MLP neurons of a small language model. Each row is named by its layer, matrix (down: output weights) and neuron, and shows model dimensions 96-351. Each number is 128 + 24 x the weight over its row's rms, rounded and kept within 0 to 255. Numbers have three digits each.
After each neuron's rows, "fires before" lists the tokens most often just after its 100 highest values on Wikipedia text that the model never trained on. A number after a token or word is its count.

L10.down60:142105122073068110165127075111121074157135100078112120154152119121116086099119123136108105110096187139099090172122148131146093117136093109112132086149174119125128149133126104113103120124121165109120171128150157107124144109123140106160118156138100151089126101170072151166117111126126120122145168144088152109120131127092153142162126158154129129096146126162113175139116135098110145166131159146123083113098133137131112111086135115132133104147096103120098128106150138146136133180161130133126165110122106139154156112112167132085137091128127110108147130133125135109106113128132092138073138162152148108151113092135162112124150117109092131143140172111095109103142115152156142100099092169139130144133140162067153108099120111139146123137151143089141142154109139128116112120085162
fires before: "1" 19, "0" 14, "–" 14, ";" 11, " |" 9, "2" 4

L5.down973:067130114110146109136172122166126135124127139112108150103103138138141129121092135090089139108111117123113073123128146132130141137108126115129145157117073140121160167150092168145085137144141115101142103140114100092126130086122179112092120126086165153146136145124155092194110123150113153121146142129153081135095140154132144162114117120101151174142156155103101122132152161142151138114117124148147126173128127124142072104148170123132106131111160104110152115110095101113126134122133137183127132156176162117117095142146129138167072104147119156139080121123135150121117168088117140139102154156153072141123119115095116115161103130128119154135105120137113134125122165159132142110150173099101128126144096104163073139131133172123143147126127124131118160095129106116137121129092167
fires before: " |" 21, "\n" 14, " 0" 7, " 1" 4, ";" 4

L5.down1047:127114168091122090142132129107077094112137128118143126122185134131158130073168143101121145070160163127129141130141100140083153136131138157167125123133110124122100128106143134125129082137103099121073104150130131143096140099151170161147146116138162126149163149121088139133132154190137183094131102143109137138109162152136142146101111127138129154140137155144104096132137141094111122141111136133113118099118137112118122094122123139141128146122157151119179143151134143129082137142150117085147106152116100169133100134122134098122114126154105126084105098137117098148119084108151103101126124131124082141099122108131136123174148148126141114124118099126158148155143095121140061142129126131139088165141114152108147145167128129119153148117127129135124139125121097113133179152123112
fires before: " |" 25, "–" 22, "." 6, ":" 5

L10.down1066:114105125120144140141121112125118092118111138151126122097108102154095137148129133137133141131130108121142122136165116089134101099139159170102125155110190150169126155110163122114093086112132136131121154135136169121105148133101087085177154126125120107127111131145134074111155169118152116099154126131107096077127096142145096079108131098098132176142131096129141114105178099120130126165134092120093138144165124172086138137137136120117096139127119117086103145154136139161142132125132093109140118100100118155110121156136143183155146124136117108112156139111136156125120101114108139144132153136145104097169117153130130118102113101149106113187110158112175117136137111116111145176116135143133118141106150136104147148112125095095130119182131142156089162111145140169122184125053186
fires before: " |" 68, "-" 21, " (" 6

L5.down1942:110121106109133103132105137125173142115109114144121155106156123158142115113132132117108071167126145157126146150138117136097117050170110135140096116163162117109126116122112142154143171141112138112102136124126111111081109123116120126136136138122103112071117127127095110075134130151175211126147117152156123125141103142109127092096090161122111138156113137122108097103143114111153099129124129148143122128112160116145093166118169124135090116153104155131142119165118134130101083133125120080133141136164126119123103123125131137117107140134115133136148211175087133152155156123133165180160139152139118164142166106152140134159157108128133124120083156167163107129129105171115128142135095107110150112111115104120113167130125171128133109116125140117148137128119131134131114110124123
fires before: "." 35, " |" 31, " (" 5

L10.down1152:057105148076134131115089120144170161133131119115107136141200126173123134157098102116123130128167107116093147149137164117102141102133115139109146071146142114138109177141195117083139112106118112107131106068130103116162122110152110111160123125137120085158179139119101138159122118108152140137144149107134123125131110130092120126107142121111150092115132089118157103121142142160115164188139130127103111126149075144095105125110120131164095099157119092166169162119178138078146155119154179139103145139123150133199125102071142094081172101120147086197130140135102122137113119120125151143124171138139095146113163109154113131157149149184156126149116119108149122129141087146096126148166181107058101147109129174136099073114154128136128132130109085148165137100147126171134148171131159
fires before: "-" 52, "″" 9

L10.down2017:135075145093138101084110093138083158123120139118151117133158149194145109165096126116098116115125085135147155115107125159167120138119126135084144160125132137160130103115173096129100158142112114111102151105116112085115073159112121126125134121140101166109111113147143110119139120131079085158146134115135144124132149140114088101093118118114130152141076124114146108131147163143127115118148162150070126137165127074121136149130135088123136096138161143196135108138119095176166147154135135141147136126140111149156131123129151111171156177155124132124149147094121148088203104124095167111129083167144170161113147167105158164133148131135172129128113096100136122147142112106138112123171136133112139144126109064107133181122146124163165128114140120157125142136162151118159151149183181
fires before: "-" 46, "\n" 14, "|" 9

L10.down1618:167116136180118078132091085125122072114111130154128126120135129147126127135097128128151165194120106158106112154135078132162091138107116136118146152142125121118119085100165142140079138132123146127126143134118136132151145081136129127130082127168108182121159126107111133116137082135119116141128110107102131128089119121086104147125110129132099101145097119169110126138148154115129112115104165113167131093125122146136143070150136187152141116131111080087115128132131091080104129111155113112130178126129130135123146176147138145121146108152101112168126129173116070118129121121123135102099116144135125150133099164146129146110152121139088176131144124146114127172145154134171095178115123109132141126151121154124123108120124121127135124174155126092135144102116141130116145126101152
fires before: "." 25, " |" 21, ";" 9, "9" 5, "ó" 5, "8" 4

L5.down539:174142132133155118142149089149140132115109148129077122092132137141101131118177175110124118182118096083139140109123116117151079133106120142107145132129111090107125121117103097151095096132157125114108149094118114123146111129136141176159131134112113149141167154132135140143132105131106167109137100113072154093145139114130147132099122180168133139107137122132115148088094137138146165124124138116108133145158154107123107091126139159128128138114133109131175129126114115123142107144145121136106083157104134133128110146145177139118118161122127112111123175152140142136078082083097132122113094107092180101108154129115185119102093131137145163161118163178128058124118127086117125098109136132143126120107137074118119135149163118126145181151138117120126118109107106178132111095131133
fires before: ":" 36, " |" 22, "″" 17, " by" 5, "–" 4

L5.down783:109151138118142159115156147112131148129119131128148077109143085117106118129122122177128162145162129113085148090120139132129124118119131163150157114129119080131137132107150131095133148157135149139170111143104114137138156085121133140106107107142110120105123118129095114127125108065115143127166129119132134115171194103155110142092117155081171130164128110110127154147141097104142145114120084139176156193086127123172090141159144124140148169105129100114118087117137150130134117128116134102109103134160099115149112109134187110124153148097121108142173132118115141121141127102135127158135122090142075113130099199124163151099159121159124117141113179140155145167184084146142152101144151097152153147125183147090141160139145117143123092139150145146128129129109131146135117154179074
fires before: "|" 56, " |" 7, " to" 5